config = dict(
    positions='rope',
    qk_norm=False,
    init_std_qkv=0.0778,
    warmup_steps=431,
    batch_tokens=32768,
    train_tokens=132800000,
)
MLP neurons of a small language model. Each row is named by its layer, matrix (down: output weights) and neuron, and shows model dimensions 128-255. Each number is 128 + 24 x the weight over its row's rms, rounded and kept within 0 to 255. Numbers have three digits each.
A block is one neuron, or neurons of one layer that tend to fire together. Before each block is what it responds to, as a language model described it from the Wikipedia text at the highest values.

Responds to: Name-completing word endings. Final subword piece that completes a split proper name, mostly in tables and credit lists, such as Dav-is, Gord-on, Brend-an, Sax-ony.
L4.down707:138160094124140088163101155091106144152134106129168148158101091169164142168093102109098140124141090085151121099146111133115126139096144096131140199118133169154150113134154143139073114111149125133138072124144128136128141133142113168118148156123112125158167122120118164144133165092118127154134113117107130159124158150150093114091124089111115133129121091139111146127126143111098154176095

Responds to: Second-piece vowel fragments. Short vowel-led pieces such as ar, o, u, un that continue a word after a one- or two-letter opening piece, like sh-ar-es, qu-ar-antine, Kl-u-ivert.
L3.down68:128122153109120110047166128139102115172133133149071135143129100109119132105123082078144108111184147176166137117132096123140086116138125129135157161109124147096104140093099112151148137089140129119134109144158121040123137116144095128138154179113132122165127117096127141113144140118116108150101178142120167116143128132079140157158112137100118133125141096118132151134131069137108139104146
L3.down203:160146158136146114153129159156138109105145135141101118145088119150123153134109101137166106132111141089135114123124104129126079153123108124157090135145098113140121115161080094158123125100159159124143145146122137125094131094128148132125130136150146095131124151129131153118122132105152125134150116136140122078152140084117124156173099141138138090131133092143113162164116111108125135160135
L3.down366:099118118122112125146117150096128128109114195146146133144130161148120174115191134128119072130113108166147104147152104148117112139092119108137144115121137155194094129143120153103154137163116123109099103143125191084130150098131125109117084135118085105143130115144107107105176131127140146135131098163113172108139109100142115117100133162157108123107115084140107136093111123086127116133149
L3.down388:133179171111128149112129117109161151117108159128149128100146157133110132103120104155138137139147125114178135135157143111104136111117093127109134126139134120131123120190148147124159136097154123103161112112138109077141126125147149138122137147095153136102088136133083119135105146141117136131136116150125093151127134120149149147129118166125162176122120107113165116084115094119110105135125

Responds to: Mid-word proper-noun pieces. Middle or final subword pieces of multi-token proper names, mostly people and places, e.g. And-erson, Alb-any, Krasil-ov-sky, Gasl-ight.
L5.down2:177117121094111135155117115163124118154153126126113138129134142103121163156101111109137128150155117112126132121150085117123113099136113098098098062125123084124121112096068140125146109110110148120112159156114106164116135119127085098133106092138111132131139155094132160124156139123141153190096113167139136162130118156138142118104153119112073150114129083162145109163118166150146114132146
L5.down35:148135122153108121172124166107169144145164137101087129133135156139139158186138132113139105167105139120160142128114143111155188149156141141110163123124180110144118147121122118125097149114099093136142124128129128191140153115060138141114099098123109165141098127100084135135104122107117149183115099115102110114146161129117149163094154095102064137111146133125168099094110117131154174095098
L5.down71:123126117176099168105111121118119093129134119133118140116117092114118114120052123124184138121110123131141119148120143106100149111135124167141113100150139124081144140122106082109134138160151142134158131127152114135116166115121154077129150101137110137124131108124161088128147146140128115108098080106106129124152131170134157133095164110111161125120170141187125090115120140145152092148135
L5.down194:128132146082161166164101130110118123136091119132154120123128085142123101121097113140127123141122098148105114107127131141115173096170133144107093100157123079146094136112145104136190115125114121106121134107141145198089157099140123099107131079129147131137127180121092130142046151127101138112120085158094121143139120123112082172130127095141149166119106114160147122131151169118142167095124
L5.down248:141075155121198135134092109177104118134131118122130144091117129100107123120133149141103116162169150152128117146130119125131128113143144171141129108114140119121146158116137144179123134144135104161156103095156139229165166083148139150158162110147120117158110137132075119131130123123109172124133136150116131149142128128113132137121128049175128118110102124151134101096103184082129133112156
L5.down274:117141123166121154099118129172154131118173103115139161117132141101150139106087141135119113172138111118157100137138162144111131081133171193106110097086092114125086115128147105111122117146078110132092137138125123242164126123143083134107126094151143131113122110125105154091102133126130138158117081135119134153135131127107120145131144095106120132135160099157173121140121180148133142113198
L5.down278:137146135145147125137133136121096117158131135144167106140095116114147148145128217134118114186151124149127138111158156108147138102154174129154137098151108147138128115145142118133100161108105159123126108116120150226106129128143122161106110104100137158140117133137154147170120128118107099167115084131126130112094133124158092130114109097115118091102085139127069099131134179155104110107154
L5.down307:162161080134149152140114122134110141118128136088112098110138089129186113155109165109141105164154110117120118128134133112144105115136137141130160105109154107154138103132112115135101129143148140131099124118141120197112131135147101182135151118111109131115130117110117100128127125117146150114168131108112099140108133094072134113110153112131117075095140100123187131138114181163169134105140
L5.down361:165143105174120173171097128115116108142126162097149153093153135166148127063102140114092112156110157147158146116133134124152120138142163132159128135150120098152119132119116107149129127156094115096128116139108163207152147104107168129108098116191131148125098179117121097099134114096105149138119134130140107131175169147134129157125149090098141152095086106168129148148122155118151126103098
L5.down413:123154128137124146165094137149121116130157112149133123124116157065078122121102157125132105143172132136123148114140130115122147139130172127156079106116121113108138116107154116095105084111118119096123119178112103255141129097145094119117139101157111110126146144083112155133140117157129138132175115147138133100114144114136134163146144117117109160121119117142132165140096174167131110108129
L5.down424:123146178144111106149116121107090154127110141113144121124121136124096161139139107122129115162109115183111119137159094137176122071105136146123125093106162103145108082134118096149145117174112136162133092140121143204158098142141119134107133114140115133103142162136126127124123132136112146103179168138129130182126131097110142146147128122136132094114086141104147127126144152164162106093106
L5.down550:133128101134174127147142147137106126104128115145108154140143134139138124109119107178118126165161107114165116134129121093105132106119164125120156029135118113126124104155127154086141107138108117155177091095108130219115097114115118126120175103133123138126149136117102160150131132115130141095087141129159076145112123095075122124155116101131156141142146106141099119113117137144120131114120
L5.down622:122128121111160146174133129170150130142140109176140187143125137078122133118115111125088134145166141096126145130148108116113136130120127068121117103106096115160149149123133124075116124122100106127152120138142165212131148108139090114149145108120131139148108118121102131099156153133068108170124121139121145112111137146136103095147119102144154127117093127136095142137120178118110128099154
L5.down634:122183128115130120177087129103115172155119097141115174110110176107144063134136145086132132165134088154175156097115157135153141119129148138130128133102125123138180144117157118115147133160130165073131146163134162133120097152125071155161159113141138097127125112107118119133123152138115134132105114163117154133135115103126116153159171103127112083085106130178140126142191199099121100116119
L5.down675:106095123158175155144164105135136117162141144124166152140107125116131126149129180125118163165105109130099165146171103139155101131108048075140128121158107130144102073106124109127099122104158106117134144098085120192101113106127117144139121123165128163179157120082089148154110140163107144082120128121096136134131118150119065126155148080130144138137102113127119088139125179126110144145123
L5.down679:168115126120113123114131109175147156099078133129171131121137148092107160124162136135169108076161124123099132146143127118104051116158081136106147122127137123151177174147109058140154137121114143132128135082144145105097079115131113148129102134102125124137109129140110108107107147136096118171151123181120108122150148137127110120141149147147139137133089105101131130130144120102168113162105

Responds to: Mid-word piece after an initial letter. Word-internal piece, such as re, le, il, ur, right after a lone opening consonant token, mostly in names: W-re-xham, F-le-et, B-re-ckinridge.
L5.down36:140124105146102095089133108133109111130126117117145120075134123102144126139140146155136147120108113102119104120120129132112093112127141111168143169137122161180161189126098135130183133112141177118107126114110114053167086152152169116137132134145138094120100127116185135114139131154129112111080128105129124083129172132119155123144150174164152103142178158141151151156123082123143168089127
L5.down57:148167130139128129130174134120123171113139144172166110139140149146116094118117138151140137117149140138149164111125185081153118128143140133147107147085166110139132138136162144151125092151089112137128123113092115106105122154118134151156133118162115111156114121131120138138121171149099102118177118142132162146120097120128142156134138084161139134086142185134122147097084119147090141115116
L5.down116:139119125155115166101167092132132157115144138144154156169136135137124125135138131113109136107109117086061155094130162106149106171162162136161157161135152105123148090139134077147132082099094132121114106126165106080100107181143120124099140141167149122110108106166080136119149141133156148127104109114116134115112139075123154126083163144131168152143156144119133120135140078154111130134140
L5.down167:159123141094106176068123118110120117138126120121149131138170123146166102175145086116131124138126084140123137164086128172140150119146101141119160118093146129093100109126080185164163110106122113137112148147152117059142108126115137092121159152125187149129124122112123129135133130071130096137105143102136109127180129114137097147117107145142102122120160130086163138145102102122110142148107
L5.down177:101114127112148085097132144121146077125095169131101109108146149131129136085171093170121117100151132141156144116167126117135139112128107107146169116113128130100167111154113124146135131114094154166080131121168144146183139141118163135118111150147126110093114132105174121085148107106123146117076138179123150164082158115123138146185092125189136117108137154118115129122086131126136064128113
L5.down215:133125111148117077198173129094089153137115139099178125127125127167088178119125149086125099174143119140138130143139118135103130098142140109127087082129107147148117148135125120098107168121091110142120144120104105212128139127160125143119130093128167116121121121138112118167123104142109127131117071169151086141124090126109157216107148108157141132132141161128184134129148118135150169079102
L5.down299:110137137138114122108148142129076121135100109114108112094146159149114141194160163118109163144135119165176104084159154126118109097110118159072141131135106124083125184152091140115120110172151103120143164115111124110134147135089153172176074143141108137088152090092122141108108100140130129117099145126088127121120122129131130148146102130130125160107131107133143182131174107121134131093094
L5.down357:183145136191152109158161159122138118131120113141152119098138172153142105115169120119138130140131132113147149161085119071170135167146113109159111100152113140115147107131128127119114174138178158113122068149128150177147111115125117122126130131147140138111116134091115150134140131091123124109125097101133095126106133117134130134141075072082116128100113128094123131183101154128113112142125
L5.down404:126140086174110121123128136112188128125098127162108172121168125107108178170132139089152171110136125122155159141096121110136100128115110130130124112122133155129147101175130123159148127136101142151116135123141138129130159105114125133115161112110160139172120172123160156149148113142166112123129119135122104133085125085179103163138116156112161119134101139104081121164133115118099129084115
L5.down408:099144146132142112149144114110139116096178141163104094075117109128168143130142111075148107145126129112156109160141159135154105140154171095110134122096115100106120142163120126060104151129141128150107126126170144146157128147173096103117121115141145102109091097094136104150137081085134109158130131099153115099125168153099127128164135144139093126116144150128164110089132139160124119148099
L5.down410:082121141143149138106108131083101168122173164123072111136106108148118084112136109120110145104127136118130133102140141138143163115115132110108152154139128151131086128134118122111103122162114141131132134135144107046114134146124098140109180199167083149110117134167091097109147142122131133092154093077151148126136099105136145089147141169132107122120112143111125123136109074125130120138172
L5.down507:109143129105131104091132110145146140120136150099125136104176103148183134117147111119130135140189057158112164160145146194175112166164135127116144141099151157129104120107122103114129095121119129140102124153199132125144135092116110104113120103126122132116132122107102128123102127127124161108106103159110108118125133135115113088136156116139100152142128105072154062131091134115129083150181
L5.down682:119127116116148124105170132130118140131112135153140129131126152135144137135112112092162134152132115093095134142109124174173079094159143138107113131125146108112129084106137088173111089149118131121136100172140114155115151097085110116129124088157147084097140118121120111134104163130129162158045163132098138172119134117129157174119148111153108149130128131167110131124114141102101104114119
L5.down715:080138124151144124093137133129148170101149117143103107113122166151075096118181096142144146100137087128136166132149159101114131099112065125117140157110139157091122155125125162157148151135145169089145130084153122071168068150149164122133139149088143112127126140119152094109123124159103142123123151146155100118062139118130155130161141178157125135152155138093146120127112112151130087144135
L5.down716:149118076123145137130158127112105160166114119151178124096124140104155149100113180148158205156141144141115110139152080155143141096137143138114116123095116127126142141096113153097117112130125112106106132108131148154111146151165119162151103090127144078153109096147117155136113118100155151128110100140163136090127102156143113131126111129149118100154128135162071096126098102165115152124122
L5.down753:133133082126118127166135108115101130093125152138113167131151141144143151094147134132163120090113193145158114115149114132123146117112142130104119112104125105131109086179112120075172100100106138134082125110108155086158139085134085142157157139124114152161142157148114134151161128119141122124165094089131128135140113148146139155111149133113163146110200139097094072182160117152120109126096

Responds to: Mid-word name fragments. Word-internal subword pieces such as st, ann, est and z, mostly inside personal names and foreign words in tables and lists (Johnston, Danny, Zsuzsanna), plus some in ordinary words (oldest, cannot).
L3.down86:090127106151115130192173145103148091121128127157159158125119111109130123146114132151152136110185124125124133155096095086138111123107141143115131164177184102116159151172096181097124143131150087135104162142144098063117131122104144087125146163169150134128117129061160119109104141143118119137159107149097150141105124115097075133125152145120146117093164097127064133107150138106068087110123
L3.down122:106123092102165150157151073163159138159154099124162141130157162113148147156135126129145149130123134133096122100130114132135110116122078135106122143129108150107140155158115165136112117153117115126112141132118173082122100149119177167166107142165105075121108121157108140115079150117134138133153109119105152120119119178139140140120134074168139120134098157119126126134139136117137094120124
L3.down324:145155142174151157124133126090140122127137153109122099187091166163148143126156089189124140086088128077114145155087120115105136112170156095138142158154142117116129114150150125139139108106104165108144143155127163099121114158131152138126156127120106112105166136154184108084171133134158137127154155090120124113104139112094107137142146141132101126138136127149106137132082090141117123105140
L3.down464:140100094144128094162117145120139159114139136142115143121096137097107132127134120166106128125132129143144114098105098125113115156136138091102117117130187121183127142141151109105125085107158122125134149114131152119144129075096120150139148135160102154111091108145164076131111139137135133146099129118109100084115130150135111132154081118091131113158097115121086131123120137119069119144113

Responds to: Mid-name joining pieces. Fires on word-internal pieces in proper names, mostly hyphens joining name parts, as in Al-Dossari, Jean-de-Dieu, Marić-Einstein, Franc-isc-o, Al-ab-ama.
L3.down4:115108132143136117136144122117132130124152133114177138127104226149108170107128134097136144125137105094077151149178140129172131114169124137112107128139138148142136153096161123145119130137114122111136156087112150131103075119116117118118141135141093130120158103182117108122097140104099097149161146140131136125118086135101111172112152117146074120131145137141151137129097100095123129155146
L3.down81:122109139154152124106151155099131174181107150152143081161103118123103111113135146109105120069160109121087134145126120079126119102143144146123173121113127144111063180157124133143137160127151123130117118100132126103103128169130117126145126114079169093119098159171135107122112138093126102164158152097123186121128121108111105119106128139158166156101133112154122091183094146118126132143117
L3.down196:143160114153161185125164166142117121150132120087141082116158159154159116117140180077160081100115154128125105149111147090146118149131153155099141101140085144131176139134172136127125153138163116122120118128154143114117133133142118124140123080111123089120096146121108109143095161133148141116162129081106170136117098118144071166137144109145118149101170185135115148109104129123107152153126
L3.down480:143120121149139149107141153129141125161130098110144106130097140174142105149108160120142119119120164112109131123137095101166124084123101107141150154104103123107123108135130167108129137088107140155059112149135123169121140135119120174138139117144167144123145153152092100146120142113134090137157109108120165165166124127144141160094145153107123126163150148098100147163129106155153122126124

Responds to: Year digits in dates. Final digit or last token of a year in running text or tables, e.g. 190|7, 186|3, 2013, and ordinal endings like 16|th century.
L5.down15:134082110091097100108107087182123118135150099140123112114124145106150093160127132073145111141113099101172078134169084145122084139140054105129104125134126117123139083159109141097147137115167123148150102128124152161114076158182141129145148138119121163108125112112100171155137117124134114158157123142105104123138144171131152142118109098157149128107084114110159155119135119089136110105092
L5.down105:115131142193162119123122119145094133091153124179137138155135095161093168103110132119127137148109177157149118142123135132122124166083126127125090127085134080125075122120074126133150111106148128116155086112114125187149090089109120134114127117149156109110099127120128089106159179121069149112114105092118111112117121163145122096153126114165134190148131164120127122138147174122146129142129
L5.down112:141118142157127173157193114136079129140138129166158131142170137145135149131130134124104147125155132167135166143133144110120169160141152096090109096097114114130165132119126140149185179180174109148168103142126149100128130134095137111098120085132128128093134119145123146093133102140135119147159149100112103119131090113111123090125075131083126125076125116159144096106140139113113077091142
L5.down135:113154128172117151132146138159137150122108131150133097143148143134134089118123094113129103150153142092172128135118127093123180100150119172157106139181143104131106128120133136080131140174094107153151127104098118151100120109140152110113115143166150129160142128074151113107099132064145144086126159133102087144121086114059135128117116109141132141150163149095095138129145120129098145158148
L5.down199:135101106142148119124109175104145155086138106130111166110143180138126135156115176165130094151121125107150136120111094134123141132105130135116130127134137127131117135126106132135117134166143165133098146125157139178134109104103142142098162106090112157100054143084100130141128144136118125155134125142110148138120088157152110108147106148098109131099135096216130170149129142122116061100164
L5.down293:182127113083133127151124156126156142078111151142152154105099131105146134159145122140136118159159114082153099111118169107144119122086128126160137074146130118129168143102149172151135113101091147132134134128136114175128152139117119165148113155106138163071130084112129141166143112117144117127136122158132103162113130130100140120125071110145127128122117063127124175168181202136109112158113
L5.down323:138151084131128144099140117135160165129140112099147114146081153134159130111120123130109150122126128114130137101152171151121131120116163134120158095111127105130156133142129115157107115131155130143142137172137168234148120165098089161116163124145125105134180126124067102164127132140094150184129109138129138141143141120121108151158104059130126126128105108080146140130127150149130159111098
L5.down356:153107131142096112125117105144116152167151153124123172097085084128117137167114120107131132178122139127142199141178167135108157141141143163121111135131128133126098161147131118096135140156157113128149109149162107221156142099074127154092123107158139109108116119150147144134069110121121117149147106153140123141120122128108150106144137065141108125122120108085168121111139122123146142117125
L5.down365:156123087136118154159188123104124112162160129105150163112135174155152127134104118088110118153138149146143149107153139122106146170170141115122141119096127090149098138114130124098102145180141127124125170156144151216164103108114084180094137110149127145150142152108146127144061132111138155159101093109104116125130105155116145102117123078146112131125118120105138123109149204117148146123118
L5.down417:127166186133144082134102175117113128139103156130132121145105130128127175139098138101114103179112101133153124144133136116135108129160123083158136058138086131136156151123139121130139137103123110116116137119177092186150162117124138095101121061159133139114100125108139111169132109146135125113145066125171119157101097153108136124141174118058113153106127098115125080157158166115171158128171
L5.down477:085101129143130138091114145099119164133143114164149160137133127156157140126145097091124106110073110124087127158119103091094143079163098151124110121105136124161127126103176131154139117149114109127141162087096148125148167145119151141099135120154128134108139182111121162116117170123116152085172127123128132101140079102115090144131169152143118143138142140113152093116123081105137156123152
L5.down595:151158147170146156098121128140137145128140129125160133153114130131128096099143148099121118195113114128147127133122115145124115098081137107133162018089138111129121126119157110110115097133126080169173163145119141200105113153134142129139140113124117155134128141136139058163154151133119149122103142131130135118134135120108151117128121040157168137091150118118168118114108225127120124147123
L5.down620:149126123160144124133121133117134137138146131107179166074112168119125112116113124152118112168139120145089126125110119141117133173141107112150111125094131122153136114120125079138151139133183106156083095138115132125098132142174123182089103078169081089105121115100108117181100092155129151131136112176095152118107128149133110152114168132143125134114116116138136131141143111120137130143151
L5.down693:128123131115115121150131174115141133113164119155145188119130106095113166113115176158112148083106118157115167111157159101093134117137116131153119110153096072146133112145144123151129116127144136153113127163112145147116109102095136159134119114138098150109093143119171128076061129154109147130123147126134163109143172133144119097133126087105131097081100120091146114138158197113139126129141
L5.down707:122099091154163156163105126108158150145148130110131150146135157122109130134108146126098143129128120114144126106115141100133113163093135099155110074135143140135082093099112121078126116142079140099150130152118188170139100139127104140150108150116123163114144149105143095126134161126124109117119080167141121113088157134092089116123146119137155133124115141134109137185119221136145122128145
L5.down713:144126112106081136151106143152150102152121164125109178167159143136122143099122102082091138134100134126138132097146134167124055143125149130163151114076087122139142127137112138137141135164145137136130133143121132150106131146117111061140154118128122137159183091112123156136086140160093144155156136137157122156114142136111073100148126132119122122117082145103130130147132186154158169102083

Responds to: Mid-word name fragments. Second subword pieces inside split words, mostly names, often liquid-vowel chunks like il, ra, ro after an initial consonant: L-il-ly, Pr-il-ukov, f-ra-ction.
L4.down100:118138075130136099108138112121175147132147159144132119096114136144125183104098110126142164146133083137118162151098094094087095131113136166155137138164139135115122142160110060064141151082140156128105155150155141089165112118124120116145146134137118113185102148131137139139152085065138094114148121145128163139119133088144135147099144185114161132136140107095110147169108101203078157142105

Responds to: Year-prefix tokens. First three digits of a four-digit year (199, 201, –202) after in, dates or ranges; also well in as well, closing = of titles.
L4.down270:123157126145100172126154111152127164141115130124135126125148114120145103128150127108133139163182122132116107170119110142130112145178139131127089124103136149112141106156092123115159180094184107169131109079154138043132124150125131112106134147121098151120090159125155103106108136173164151158136130146117099134147176099123173076152120144127111090089119126122133109118099108130131127115115

Responds to: Word-final pieces of foreign names. Closing or late subword pieces of long split words, mostly non-English proper names and foreign terms, e.g. Kovac-he-v, Sionid-is, Fumac-a.
L5.down32:120150147168123117151126108151137113154127105127181102122147151138100100100126109118137105158120170157147123143141159103143125159138175165164117111143135118142127116126102112138112133151112110121136082135135156207120179152147123161122105065134130151096100152143114088111137158125080091143140112112130134107134147129098087139130143148113154123102107086145106149099143150133162147101152
L5.down40:151132110176083194090159114139103134122176123114129106089086093144113132154176102074171101132124136130155119190109136146134116072158140179103133145136085105121137165141114053117110176085137128100155166124136135122123133132137131114170096159118087090109074117100142132138105128135114116121103135117134111131107158138138164151151103148161129151148158169101133159092128091106126073144123
L5.down152:116116156073113123094082141125159141114139085176166152102132121125130164123124121146082100096115117130139116151108123118114150122111101121154124166136123065144088093129123117148156129087127134127123121151060167099084171112111141107107131148129103148136116139136140131135115121114187124155113150154151135124145119081123118174137195099138144175136129104149119105129134155129125108134135
L5.down203:094150144124132131113137101104104113121125110168129116126092147099130175150109165105103109140138109137137101140131151128150121152123111119132120179136123160122151117142161117180114112172089121145137145082106140128094148150112127166096146126157151159115110157161148159110135158123126144096131152130153111132117107146134127089126117134160151152164084108073124160127144134138146142119107
L5.down317:149121102105146130159137096125138130156157115116094155147136119185181088137132203111119134107129129162112127123176136108149114175152153135104153131138106127149123140167121115155109095125114145153150120133154104105108142093106128165130137136118166099121103124123136164117139157136156083135102141143105185165135153158136126101128108137132125091165180154148132113102097064116109134119126
L5.down324:141094105149125121112118114115160139131154117125099096133126117144146126138144152178090137127171132178121157128127103117099101152132178131117142082132086128113119163126117116131091128135140110120099133097102144199105146131136121133145080113111149148139075121166148116165158081078147130101179139130137158124170149159128119149144180138112150082092139087158131172155143144140106119075148
L5.down328:116126141174125099138150149117118117121111139171127108147114135084130131103179123130139118139146138170120124128101122097151104160128101103170133120120146118167086150105153140120191125131127133118136112117086128125142130145128085115126117149117194096144130126134149144118176121142137160135145108141141141139087155116093179083128153164173139097096124122128086177130158122133062128142151
L5.down333:118104131127125126140097144167100127125140145118164121097122160101119120123137139142082130131130117114136129138193125122102137180107141162125104093085136144108136111118120093093154124146169169106157134177097155089115125115158155166146140116156129128123110155135079113101125085180140129149142120139145109143145129156125148111124141124110105105132166099176089106153157148125094095201113
L5.down390:101125157121135108101145099157140142168141145127119090122110152137167123153141162131118084174171153184141127136125168115141146163140119044141166074103101110147132162141135115149132126140161119145139112131096103197103141130138119111130141120118119137164091180108121096149142147129144132098137114110119164141116088130111146100136093079165136124133094118123115069121126213134077135124137
L5.down484:146161125153127144129103148162118141103151125141073115125118111119123107125120125101134128182153118119166150136107137095112106150091151153098092135148189140131116137148138124080100156114116147116157125122128182134133127125144148114109168112153137106149102123126124126132182098085169124112117091096147112087168132127141136125129104116114197141147173142119118098130121112093085151158134
L5.down488:118121156099109127123164140123137114099150108148133041107130102150116105088132135127102144146130044139107159139146135133143084165135122135138131087158166086146135131140121108087170162143154163114123155136076135127176130141094153109100110140167161116101154130115121113105127149129102169140147116151127121148095138140122125100136115120191126128137105133163111120128134137099102152169100
L5.down515:094129125111134126177136114158144109153154125115107129122131164120133145125127131137130147148152181115119123129141102126122155144120126114138089077095079149082147139124104101142161167141137103112155141155131155253126141130117087107151131109147099144164118087121110162142125137144126142140150129128121108131140158159130137092098127073165155139097137135150130146115098228114117151099155
L5.down582:073125112118115133156095100110164130137139148116133130107132161105118170117104118135132129164111142126131162109089112123111118132149107136081138111101102131160089145101177138101122137115169107149131102119133127191107137095161118102140086161091111146119076135099117112143134180138142111145103138128154162171142136117128181135164159160144141147120101171147138085164101149109148086120125
L5.down604:181103114181125158161129144141084083129148126134100120137139103133136091162150092123109136152124116169173137094105170148136175118135181154109108139144089097122093157140133101109136124146126132116131146130102113189117137093083157146137135096110155151135097134114130114150080109151123156157103118092132088129108126149055124142144131108120148122129142157131136108091147164137115115102143
L5.down623:128146133142141135146113116121111126146131122103146170100120105106135136133104139115112098151162131130130154137105129130117125104149154131133113111121132074129105144130130143172107121127099109137141138138143116210109140082102108125127115158148116141126130126133080151153093127135093133111099116092078148084103091124116094145139136070168109159110096119143138097124130249117160162129146
L5.down709:107154125137130175100109169112100094175123121126063092147174099100126171171096111147099135164119115123119138102129144142093141124144121165147168110164079120107152126123084119110174063142138126107130133118121080148112109149095126135089122129080112143124130140145119105129137153136161169144083126134176149145109163137153104114156144124135091133147117093120111084120078175154077123125148

Responds to: Foreign-name word pieces. Middle fragments of transliterated non-English proper names, often byte pieces of diacritic letters, as in Ganj-av-i, Adhik-ar-i, Khachan-ov.
L4.down353:131120154126132154168135115145116132142092129096173122152171128111152113103103127102106135166110142077144086159139091159142096115109157123136122124103104101115130104071133125134184150137146123109149098148102132080135099155151128139143125130156095137104128138115112097118112077164111126118167108113119146118104147143123131099143142128155093121114108148151139173150108120123143127134112